Part of a small language model's weights.
Size: 22 layers, width 192, 3 heads of 64.
Architecture: RMSNorm before each block, no biases in attention or MLP, capped logits.
Training: a variant of Muon for these matrices, 191M tokens, 11640 steps.
MLP neurons of a small language model. Each row is named by its layer, matrix (gate and up: input weights) and neuron, and shows model dimensions 0-191. Each number is 128 + 24 x the weight over its row's rms, rounded and kept within 0 to 255. Numbers have three digits each. A neuron's up and down rows have the sign that makes its largest values positive.
A block is one neuron, or neurons of one layer that tend to fire together. After each block is what it responds to, as a language model described it from the Wikipedia text at the highest values.

L15.gate27:070096113136158160096153107088126171097119111131168119124152066121102101122135150138176118130099139096136131104104147162123110123128107115097097140099125142104111159160073121097151102110145137123134144126088101132140141144129147138161121102133106126143143094165142158104144151122140131104128120134117109125142157125134133120154150154135098147192141179160147091149117127131132118118102104130120138110122126116105117148094122141144132100109132123081153159139143145113141108170114077134118077111143116101085131145139078181091143113133100164096082168135186143121148101129124111115
L15.up27:082116096156092114108171123100132104101146139127146137133097090127177130141151161078136108111121126101129159142115157153105142152109152122108100100114159153130127121160119110159080132159086122060168145128111120139153114092163137144127131103129120106150080130128124114155124124127106105115152139094112116122156080118145138140117149138106121134124160170154122124123121120148143154135127159099122099139110126089124158145125092168135132122108116154131103138109183074174160137115132137125157096131137144146169143132124078159116079097139158166128175108110153195120144136137144154120
L15.gate33:075141093127109160106100141121131141148148094131137126140149086108137095123092145130137099132134145176142149099120111123147140164096128136121150086131180129128148133157139127086157091123126156147151098162144172101176163158108131147121141115139123110147165163145180124113095130117127161089098105133093090146164131140144095085169123130130179112147091105135117116146135116118121145163138139140154121159094143107122137130115131147129133139180139122157106105158127106104152111108098154107118101121106152082149150145099111123127096138079131176127150170121130103143169126119080135170
L15.up33:146172139129137132142150089125141121120113160167120131147147139163137150111159109130086081125126151141134148117107113133138098133145154121089137128125160109115068120153104194143138131132148136107118106142095106103157092096164145091134112139142151117113155166129133154140178121094150113128147128103100192159132141116119132137120087089148120107114125153124170135130146161100123139121115119131124160114167122174144118053115163133094132138136092119123142111115167134115186105100132125108162096116093145069146138125106103113145117119131171155117106154165106086119123122164152130154
L15.gate113:167150133111169132124144115103142147097125105144121113093134101150153137112174090142147110113147132145154188117155099114142158154117083122156132146148131116155144152151091157163128082107126137167119120150076132143117144097112098109134117116114116120115130135122090109085138128139114115140156163146129123114142153089119147122098076112148090147107156130146137149137120158147133125087113093115183123155106159077133109136119139129157145099126128103136121134131115120144138165150117141157108076138126165084096159122116118113179131080108122134142168163118146064110090174138157125161
L15.up113:086100095140111116144101122142190133112122173129169143128162099160120143145104104145125139141120182126134123133081088151155077124131126074160105127101121137108105115132144090126160108140126148145144124121109141155130143161115127125106139106144105137150107153125138152112128134106120145106128147118143113141158146117124128118138171144151124122155092179157160131145111169138115150110101115118148088139117141118112172139110132162104166132154154099105147090176148108085100118128140168178171143123148155075160125061116168103140107133087142134110105173152110146094116139141140122147
L15.gate401:125180125130103144122157141159109146122134147148169107144100139149100150114124145148106144127114137144111128127109146108130139149118172110130109098132150097154166145173155168105129146144111129123125091116154155133172154117116132142155117148097150118099093103093142119109119141157143146139142190082091090155145148121102164138149155123107133072127116138134148102117113153150093178107100124127070136145124154116138148092077127128109118111125140099115140112147079066130157154136133194162154084142129119116137154141112138114150152133119124110150109163175133105170113141157126134171
L15.up401:146123159123192162117140144136123104126105113109172082134147160139139127104126142152074080161116141134129147098090085115107122139134102130158136132143098149136087119109109122145182101106142182154092117151106138157119122122118136135156111127145143117151103143130149095139126116065178126070105110058090119143165159122152120124140123126103173162169097153147149122125147129118138103160153148161115138129173102122148129097112140124124102155129170081127113111099068100111165110110119101153121133141177137107142138126104138140135131124157114133140152124145134114132144134149120126119
Responds to: Existential "there" and pronoun subjects "it"/"It"/"he" opening a clause after a comma or period (however, there is; It houses); also scattered mid-word fragments.

L5.gate453:136139111131114142135157137142107110086135139106120111129159177101192168118093139121103115135139112143114124082081127132148166155024168141127120135112136102127150101113101101114129097137125101149132146172161155120120139148129088130125095199127151129107114102104137162121059141147141118132123116105128123122154125132110163139127121131114124151085138109127140101155102153118123153150135120151097131144130129124129116117073121145118140104148114155095140135122117092113124152169090098147088049134153135132136103143130113121124141127126141151123126132109073136135091146107131170120
L5.up453:124117139131136130135129129143071115109157112093121080124125109109151127117113146148127107136128120146119117123109110143130144144102131120119142138132095144155151085094085129105121106143112163141154050128114164139114127194137074123147079171131117157129099099101118165154094142163147134130118128153127143169117129148148156113119092143109172107104140129094123125135144110118110127167130104138107084110104159127134102121090130117095110159124127120138103114128122082169076166158069116130070095199117125154130121106119098134114102116129148140112081128125114105131131108097132151102
Responds to: Short mid-word pieces that directly follow a word-initial single or two-letter token, mostly capital M or S, as in M-on-terrey, S-n-oopy, S-k-unkworks and Young M-en.

L5.gate90:117140104164142113109142095122117135131181155135102115122149121126146139115118132138136115138121093084112171147144161129102131153161131154147134132060095130117158079155142133133081148098135165134149151147085141151147086122156214121131158139122083114121105110158086117134137095163175135106088134127138113098135103148103125137130116118127113117098133134126110084096115133078112078127120111101146149117145126096106129118102146070105127137128125143122157129127119152134153149112131092154092118097111117149136090113143108158131114136102123122112118109126134054093153105129105078128
L5.up90:128160096145173120114165112086114135117147147134070145138122124138182167111074159139105104108135132074136127133122160124077097096136107111075096150109113157112138104149168146152068132118143143123126141135103119116159143139146137103151126102105082128133115129150101146101118131124214136091128098106152096102123092147095149122110107086136093113129111126120124074106143119101093102121092100131142131127139122095131141090174131100118119124122123139106124160115117113136123119147108080167087104127116156144099108120111154146104127161122111121129100088116136115137136122127127094113
Responds to: Word-internal continuation pieces after a short fragment, most often "at" in split words like wh-at, whe-at, sc-at-tered, plus r-ank and B-M-BF.

L15.gate101:153121124090107149165139126151092111127142099112165129093111102110134129139156153066142087103129167123117115152124132146115114127119078169113129120099090139162142123140125043146128087067180145140086131113136090136168150138140128121124127100124135111151154152108125147095112153111131160117121139150111151111118115164137140129107146129110122130136133182115146149108151117148123135166094154091141143145093161118149101123120121103112142121103116109156131154127099128087179167107124136179119108152111146113159128160145125127165106072103122156111113147153179146117105096111127145139
L15.up101:142125109126095136147128099118197107117111125141149148175151149126159154099162166111104146086127117096138148104133136128088139112109107150149117152149134094178133097131137120129113139094107145092080127120148103146120151113183165120148112142152131161139178123129128100126121117127082124093125160143130129190146104117137153083138098103117144093140136150136137077155118120146155158153085088090112097145100152124129126137141125168101129158137105142151127130119140154114134129110071112125137076146129117138180120141148124123107129117106095118116063117165157161104104116115143122152
L15.gate143:103128124156124184085108153114114117172136148165121131127147124123128114147145147146158171132118139103116132157142119101127121100123136133095082135122128113143154163158123134123144159144157132120157128158178127158145074127127157123158137116118155138162147128118127109156109096120142151104111152160122137134124119131113134114154212138152126101126135154117131113153163147109171109127140173103147108083141133118097124104122112143162083163103178165137188103132137165092139105118133120115171121127115123130116135129119195089109141160169114153096108100108172142112178127136124167118
L15.up143:150151145128149194135159145137101109173106137141135147110113138120103113118172140140124137140158143172128127102091133087137122150134139113086145147074128141170156174122125124129202135143127130108121146141168170164188092086124177128091111108109115097146164151076136103112125077112126117102127107161156121139103118151147133107142153095160089153103126114149135125164154150088121123126133150108140110140128125127133110111116157131134108153139164152092104093120132144113113152099091151123122086112102116129158108126132164107132138116137130120165158120108093134111118085091128118102
L15.gate152:100164137131092157149152113144109087120109123126125119152180096147130117140157089134141101166135131108152125149154135173151115111121140159087164134114121140081089107147121145121149146110123129143107141113154106090157123101121133109137134119139112077153130128096120184107114143101142120134106149152137185140180103052139125126124097119126101162151119115124147119114109156092149137180109123078131111145113139126083116144134101165135100143133148191135099118168116169081148111119129115098087118125103146116115116142146151134125169075129141146118127166132137132115144130152081123115
L15.up152:125106127151157113145145123141129190157149115112125143147142148111161110145136103106151137111154182140132141069102107131182136104128126136118075115096134184133099132119112156121164124156143177120104156116148120136126143108138148085157146092102132114149157111135162108117134109134133105107146110173122134086127171153080124137124119168131143091108152119127077117132168100139124110145126071144147134129135130169142138145123123067096160129134172135063139159107108145124149140137145125165118134124134105153164119134142142110119134123126135099132127145112153058129168135126135177117
L15.gate377:126144140129116063101155167174128107086107164149155117146083128123134163155170120137167114123143137178104132109112141133150126118089107160125174127099112119176110127106124116130146150132128091142117130130116105182105104153147142120150138120124143141108084121149089148186134173131123097129112143105117133121124100149129171135113160119084126081150081155119135113145130112106120153113161151086161161150140118127110129110140110148093175125117147130128128144133145157104140103132108144087163141132121117141167088153119170117093088151092114092137123169082124115145130156147110154121
L15.up377:204142119109125165153171095115105101096128132170122139149124161127150133162136184110127083129171129146152069102110147152083149099142151147130175112115073148146114119121152157104081132108105098116139141117120102156174140104118161110141121145081161109152127120137158117105109115145148147169116120155134093109137126162137097120168089143100133136103159137128102114153115117141139134135127118132139080117123135160142163156097117125125106173118125134128107113078120121099084123111185140114129151149146130118133138127142099124138161138123119125135116130110136179126134071094142143142
Responds to: Final suffix pieces completing a split word, such as -ed, -ion, -ity, -ment, as in arrest-ed and descript-ion, plus "of" after nouns like period of.

L5.gate175:130146160127108116166137125149132135093165073065143128129147116144140146134106136118138113137121147131141136117161149104097138147093132141124113127035113117119135108131158150109115098149159142123097190181155135154124161080191140120121102105105097113126117127143093140135124094131097110068129126115102133128153141137124075143107085137102094112113121159125138146105091103163110137094144141143116135110115134119105112122130127123098169122147151118134147087142109152109120167141086111138160149136124086138131099107135086141119133112079145161080126150131137145095125101091123144129
L5.up175:129092150114122107165128129146141098101177085081178077131117136163124152166111126107143134102127167133126139130123110110083150121149110132133149126128113095124093087146137112141149137137117113143065141122162127192144113071166143140099111124087121115106130111127151107117108101159139157115110105106090119134161116125155069123147124101106105090106139102132121122130086123156098140107116099099093145113094117142093163103098090162092136142135137133163105125108125164094137105105122100129173149144124109108107099092116138151110136092113126106069124107125108112129119110143119142106
Responds to: Final word-piece completing an abstract or common noun, mostly Latinate suffixes like -age, -ence, -ity, -ion, as in w-ages, st-age, intellig-ence, and whole-word information.

L11.gate11:121093116110146158140157182142114125114089121097122124109137124114131151108117158105135181117125113154107134151119136166156102113119117167163125120095135128124143110121097129171128122147119147154175103098130102134112106146169094098149112146138108141110168113135128111135104154099105121120104150127150129107121171094150114138122104123154127102170117114148117145134107159122111128159091142149108159094098133105128128089140116117077099110135139141093157118125163119217087171069123115108163104119147116169113173177133093127113108122149174147127104148089149117087101116133135134127
L11.up11:105128124151155089122106126161118152106115135121113093110147155111088119151131121103115150112099172109121096145103177123164096111110115130113052132094118150157152114123165129120160122117128069112114080151162137125116137176160068151156128143102116135111081133116107150118146142151117159090150140135125137136168084117126124154106120107115145128159179126148141116130143119112128141102145136136105131159079163136158114109139070134128117115114111077080138138146125116155134140155162137181138160134120081104177102122126127154101119117097172160133131111142131132103115106133143125116
L11.gate12:159132136150158115139114106166115100104155158129139151103151136127124100105096179151107109096144132108117150120089115144131100132101133182109129119101146162119098128075092156105137081154093130137171116100090130119172101131142103135116176159138085193123098138104121111167092133096152099108164091120145126142193171163157130158138120158132154127131111105148164122124126112121130149128152122154078133158106107140136135147133104136152142109124116102093113086135141120153144101097126103151133127121132146134090104137155150145118141135154143085130115149119138141114104157132133069146
L11.up12:155130139099187181141128170109095145126113126184178105122083136084147130126105147125117120092159133136097110096136150144136154138122143115139136126065149111155166116133140111095158097157135148164099085149128164090145130094130138181136118125157111147102112078156131133150079148150150108100141104099158158137168121150163157119117091127122142091126164150096150160155094159101139148128118170107125156135143104131107166126106131144145133127122144103141129117153119103119145117121145121113115106133106131094125140120139079123116153125068141135073129121110152141135138131132116142165
L11.gate376:144123135156130154129134115136107145129102101139124128144118121113163125115140134150094192144108125154123142109085158128163154165084125138111111115081166100116132135159105121125167135107112147131113114107126156121170110157165111128206126115163100136106147137113196103118122130155114121083103121135110149101145129099117138109143120163093148126129085082150111121131092156127136147118116112168103148125136151149148161061100139153151104135107161113105092090157160157142083126096153108098135120133158145152121145137114077133139096133149145123171063145145128123132135121124130147138
L11.up376:162095138122140136114128100148105154163099104119122109109123148120087134125115162131163116120118139116129084112133116110166081134138084133118128136099144128127104148128110144121106103170096152114134130144126119109150146156158145188143152153128104134153097153135100104166089129142133111081137124135135114118128104107118132129143131165135147097147147126141105150158119146152126073119155132143145128130144131119138167089092137103095077151137119098095088158158136050126119139123098129122131136094141150139154149139103139157127151116149173162161050092112078112082094122135140090089
L11.gate435:125155105120157148084096141126143122137125164132147131122092144140162113088179137146106122099147143140136083095123127156080131125137145116141159107098127174115176121140155102127148077160140108124138068120101133110134121126112110140142106089140153139141129136174089136089130093130121105087175081115108116095096108079127123124110141114118153110128139076118116119139111126100171112138118143130086094086104138137105124113155160110091146094109140156171113120107197140109121140114103130144165116123088128099151114155140116144114137105134133141160105176110118106107123120134127174142
L11.up435:117116155184111125125143155135095144125130129091126125143136166130120133068162173112113101108116137095150156115124148170108094175105132121084119096086126140148137164139138135113119107159131110123119097153134129125140163099081123148174142133119134135087135154157152171151126136131141114150089152151179121118086113100152127129179145127129153067136162088144138117177099123132152101142143137128107162105118126128133090077115114080106134108140121101149073134166151103143091133142107127131115118128098105103116092155133130116106134144130108115087107148078149116105124096128130094127
Responds to: Word pieces right after a lone initial letter that finish common words, often sentence-initial: T+o, S+oon, F+rom, W+hen, also mid-word pieces like Lap+t+op.

L11.gate23:094144124130117143129100098108083129151138139136116144137106121093145122140151176151159140107193112117162143136095119106098107108102092116122144121168160111111159149114146120099133095137116134141113128123106135105123117170169174110114064118160146107174058119124134163107175115141134122159164164150085135115108138117144119124152137130158119146112122103139097119172079160119140127165144140154120059113114129155152072115141136154113106113085126089091136093105125112119132138117130120136090130170157153142143138145089137092134153150152117141101109093116129127127152130137124128149
L11.up23:157126117096108145154138093165115134134115146148133109120139135148106125128153143115151123134112092121098129152085092094137156131113077152130086087109133177130098122120127132130148118100134166097140203179196121128119126097147118164116095136190152144117131155130114100106134107101106126130100105115128112133131121128153157149136108126147117116165113111128109110115149144146132126169138168126088089124134123127124136158156138129120101179108151117046183151137126143115141132150084115091113132146095096143149153142130143079145120147114116169117143118170098118112138128116085132111
L11.gate291:132135142156066129118138108139106137125109164158093141105123120115136106094133109111162146100143096121122110099107082132159139138069130127112135166114119120109158100153165119161164132098169139154127110148155164109118128133110132145134118196085129105158117126094140130116145096168116112105135120118143105135135122124125105130128158110113102149095084130108140149109153136105132125201163174125149151129108069144120104131135141139138093145119126095128149159123132122111112149114121156169112120162146115122136128117124131146210159129117074168138185119116145100111147108113162107098
L11.up291:105109116135139086128091144146104119127148134127161132143132173142141141094162125136130135174105098082128093106111088109159145116103110118139131182106081111118148201113171156112141159131164176151099154198096130154142121102174111148152133173127131089148129137060147131124154114131126113129184135123143159095122112153121196116153116139138131147106154136092151097104148157122098141159120102128129160127098087131125135132143131130129139139096119172164132127131138161122111174133115134130139095118126123141136129134169130122152133137093116120114158098127114141136156142096121134122
L11.gate293:110124152085129102166121153142134123156165089129161139172184135167121141087158141109094154105136093093135160144131134125140130173185130140095132121129097139117128076145112122132150109149181107098073152139136127075148094105191121112142144148083127103113096135134120113126142131135145122124140108100114132164129170123076109157130137107133109117138139126122081104137121102131066154139145143130163108133125132157130096119162092113151095123114123151163125116113139137102120132139153099161118112163140124157100105137099107115113084149132119113106128072106131114131104101137127098099
L11.up293:105127138075124128124181110138131123128145090145129151139110136133114162131114156113110119123098142151145135114108163141096124140152125114069087087172098106122115120125083115105179100120118050106110160105128100105118126094165152107156117145104107104115116139102143108103132143112132073134106104093128133134130153092124129148123093146111135109118136155145123156153156111124087150125142136151141118117125085098102093143113104109162093150121128119125147095089115134099096181127140097133146144112128137148121109136127088102135137207178144122094115096136134102106163097118158100145
L11.gate368:166099099136146120109124097190111081131146123152106150122128145145132111098162111132127137125171142130108138164113138138151152143112163093104128141123148145153097116121119134138166159136139107118138177114163122152154104084173096145157112160118109106122157084137120111142137145115142101123099121140158143104128128145086172170120134126149154153143093098110166120165129135111103153158129167175131106143111124154144135163116105165141144176148141107111170161170080134128162132117133109144127098133177118140091134082156109102140128138142130128099124056119118128143141116084172120114
L11.up368:128104106067092109137136113153113123138110114133129123113166159097115101093095155125089158152152137115139129129108141092148090092132161143080147113093192150142137165100132148112172145155169141121138164132161124135104103091140112137145119126140111128126130128118160115132108159137098113137124151093138150162155132156116134133134125115098141110099121109158106143179155129108115146127130177162100106155087105143162100149102096098088116136124097118087171108122131119088088144103105099093099135131102128138098080113102154112125107131134144128133123090132097152129130151110123149058
Responds to: Final word-piece that completes a word split across tokens, strongest on "est" in inter-est and "ell" in bests-ell, also -ies, -ate endings.

L15.gate7:123156115111131119154106159146121103170141156134090122098144096127139096129099099100168170145161129150091132136119136136120163138107112124134159074158137170117098146149089120160153101126120115142087129164100122096078157119091146124124115117088173147100098144157085105138097108116113141104110125152107104145129154110155166154161100121132145118103128122157163121094134100093139119112179093170114126134083113099133122116121133126089115179110111079122129112121146151117148176089103139121096099179149138126167122107122136118146158101156162136141139124130131148164149133121123125105
L15.up7:116145166128161125180162082123098110101132131147108108110117138067117123154122128105098109143137145110149133103092091132138148143128100096171089120140137138121132118132090080132137120134154118109098128114112133156132103127129100117149147121100127109131135149140133107123155143122162131156135124126132095131159122111132158111167092140133119130142125136093123119155108175126186096124157153166134130076168101139157091141119161119108076125142133153082159107133119144173130105061121156114133090117167148115134066124157149133129121069136136161146123150118116091142160159167160142158
L15.gate341:112142195112125154117114110152185124147134132101135143075114134113166097144128153139173105099174125121139192121118093111139131123135126101123093139116147106164139119105169094089162134116088165119126093127107126162145132097141125119146124101116165118137152163124155154134097107162133143129127118126109092115119105098130107152132141123098145132155133149144181118125102103140082133140137160150104143110116092103126126088162129102101126141094146109117151114134117140117145102157107128153168083168145116144083111112102121136129123118077164143112157156107163158159129113088111108181
L15.up341:123106182116133127128113111144158120083128119158132145193114144098106115080124100130186149098128150154088169162112104129156176161112120176140107126112118110149127153152137154111114122162123143137140135122147092157108163147139121143136184093117152170141111115127135136141145118107119119137101123129145111139141083144153163138124158098132139099143167137109106101094127133139137164121148148114098113106141109105163134135193173105143128099092104134097142108111132139141110112133154096182132142089134164096131159102106153143110143123125145137089115119124163130197154129103117116158
L15.gate390:181117082150112127078181076161155166103131123151182134129149156160124136111124131109110150147133121157102155101122139156170166140115127145142142053143134108181117114121145170133155132129136104099142185163122122102112113098137151148116146138146115120119128131124146086097120145152156162103132110135111156156141165113164097127132184094129174110149124120147116124134131102111117126112161178125115167120151104101140113128112154118134090106126142108130154106133117096104127148108132114123106143165134175143109087112123087153127115067130135150128127117110139115127113131080109137128
L15.up390:137136152139101146156137081110081140169118130135140132156148157153097116145093137166149150093092119142084137105138109115095125140122076097109114116158115143133118151113106176114108142183130137137146130133122114123147123136112152180119097128127128103147110114165145111080110105098129113101139164136094153128124163107138148112138111131131144164158096110156138139123102148127111128081114115152104101126141130146129107091164125082107102095151140136156093099086104138129113186124139172116174105082123159069123150076144134094145141102125130161096106120127159139138154135144094149156
L15.gate475:133140156118134119089135116128182124115127094184123085127133153150140106082119127152113137187152133126126144113079128086111137183089145116082104108138162154115126134146112071100122138159133151090111106122145144110134107106115129173161080148124121184103138158153163123107146082145138086149171180121107119081160105129098149120116128123145155134120176147102137144129141119113102147116130143129167154134114146140125137144140145130192163143095126072127134126142083133147155133157137144124136093128124160107126112155117107138124149122167113142146139104136147123129150148160133118148
L15.up475:161103105096118126160100127143102140133125102135154116153158120156110113132135138160152136139141127135139134122115159134125159152141128125107138139153114090104152128145119143153116145097137131146085117158125103118088134159117117096109137099127160158129101140105125113108117178128135118091103132136121103143116096126100091123153104128124149119099126149150148162147119157128113099132107091153144091109127144102160145151107106101112104169172166117115112144131088093148154106085119115123187161127184190131123161120072101139180111081136160214132106126102132139145127144183124095129
Responds to: Final pieces that complete a word, especially reporting verbs before "that" (s-ays, st-ated, remark-ed) and "to-o", plus verb completions after to or can.

L11.gate35:125139095078136111158117110117113073090105088103112133118165141176100128133099125123116098135121118113192156135156139155148152135179149137129118128104138107144136151120110177118124112164150109104130156147142129106107105164131144109127113155073094077151114133073136112148132138101149086124136152129118126094148117121110103156114140147173097129117118152078145164085135105136113137140156097127123162164133132107152154113125134093093122088148143133137120147094131135137124111134128161123165064170115122138146130160116091128100105131099134146108093113154147148128110141091116175163
L11.up35:148138131171133092130129111114160123150186111142124170159169093158145149150117122175125141131171157139133156137126123168121130117132121144152126139107094118079130123112127087175107112143126168106099127123171100128123096158087146149130150107111083120159117147095102126124094110112190124128129116112105145179152138137099114122148127136177079122118122088109108156186092110128141145102137171079131135107155107121159156089146144123148105122164079150141153119140113111136123121142115131141110131151104148109101132083114117108128079151132158167140149140146114129141120108141098138160
L11.gate193:110105107125105108099094141146099180097174191134154112101133140147120090113134073088082185103113118116152168156107108094104107121147145117121112133117092126112111153160093160181120148140097121130150111120114139159113137133126113134121129159136109124111159111124127098148112118124163111117162104122105103159120155112116108157112085071145100082127142138134131133106127134134126111108106173129099146150161113127166103052145084108108137097157113137109097115115131137114106106163146132118138063126123136105161115139109145118119102114103107149124124146131137095115139143114168121101
L11.up193:109135086143110157098133125103094143101121151098156167142125133143160125135126111158112161076130105124096108108122126153111087145131102109130139128079096080128136130152130040161115122113148103142129122140121109145137148142139104119096093122130070101159144151128135112107115120109142129123134141132135091122183138137126125128117136112135158113113143136173094140084128134109145094155142145134133121135112101162119103065107129157105138137146101123158161109166093097131117157117110126100126074120127132118147129115134132110141124090135139124127138077092108112099062125104132053083
L11.gate341:144134113148113131134126092149124094169111115126092141109147162116132132116127117183136115123146136144193134126123082116142125104101079134141151135101179098142134109101106120139119062182114137136150135118129123125122143119165142156090150105133087087131114154130133154128148118132149125099132143146114106149102153096115119119181111092204114073149148094117145172129146176100113130118093126130149128139115131100105142128156130119111125104123135097130092138120106116123141098146149116099105105116158082132160148052140154143142135151142098104099136157133111081137142106142130118164
L11.up341:084090116120134123141137133137149141144147121159102107122169136105106151105103145125109126136140102136166133150129109133135148116102146100172110148105140138183105100148136115141134156169145138133148199150152111118166150114096127150108155158148113144177136144133154144142130132107135124140141142097103120141131151131140110150115154069116087114099127116087106142123139136115125151118167137151176108078137131143139163124137108096137116052122083129076112119136113117099161101157138089098164149188131122146089108091138156150133157115099110096159126115170089143141138154119114148154
L11.gate441:124154117118164142078139115144180130150117108111113134151152130161131088120157132130199108134120127150144187183137121133151132131116100211135181132129129122119133120137090091165127095155145176108149122160076164134132136112094168158142136162106117160104145131106110133136121139125128131170127121115129147135090134170082090173123136108121133148134117118126119171153125084103095157134147103124128101148086104141133166119165155115152110124151090143124126112122129089142116092151137145119169096151131109163125148133132108118160129126122086152127111122136123144118096133115101158127
L11.up441:131135122157138100125128080147121144139112094112089120139175115135115129115180161135117093136122144185097163182113110144141096104132143149141147121145137129138138146143154128095118083191097145126141131136140140177130127148127106176149100171110133115091142119104133152152120161139127150108106146137116118134114095165090105159112140129157133103183117066135122154165093111125135138080184127121160111135098109183146160129152202098117115133124118106127151105142139121114115172115101138110129130120138093137117137124150138088115101106106111147135107124140128139115131094171103112120
Responds to: Word-internal subword pieces that continue a word split across several tokens, such as "at" in Represent-at-ives, "qu" in earth-qu-ake, "ose" in wh-ose.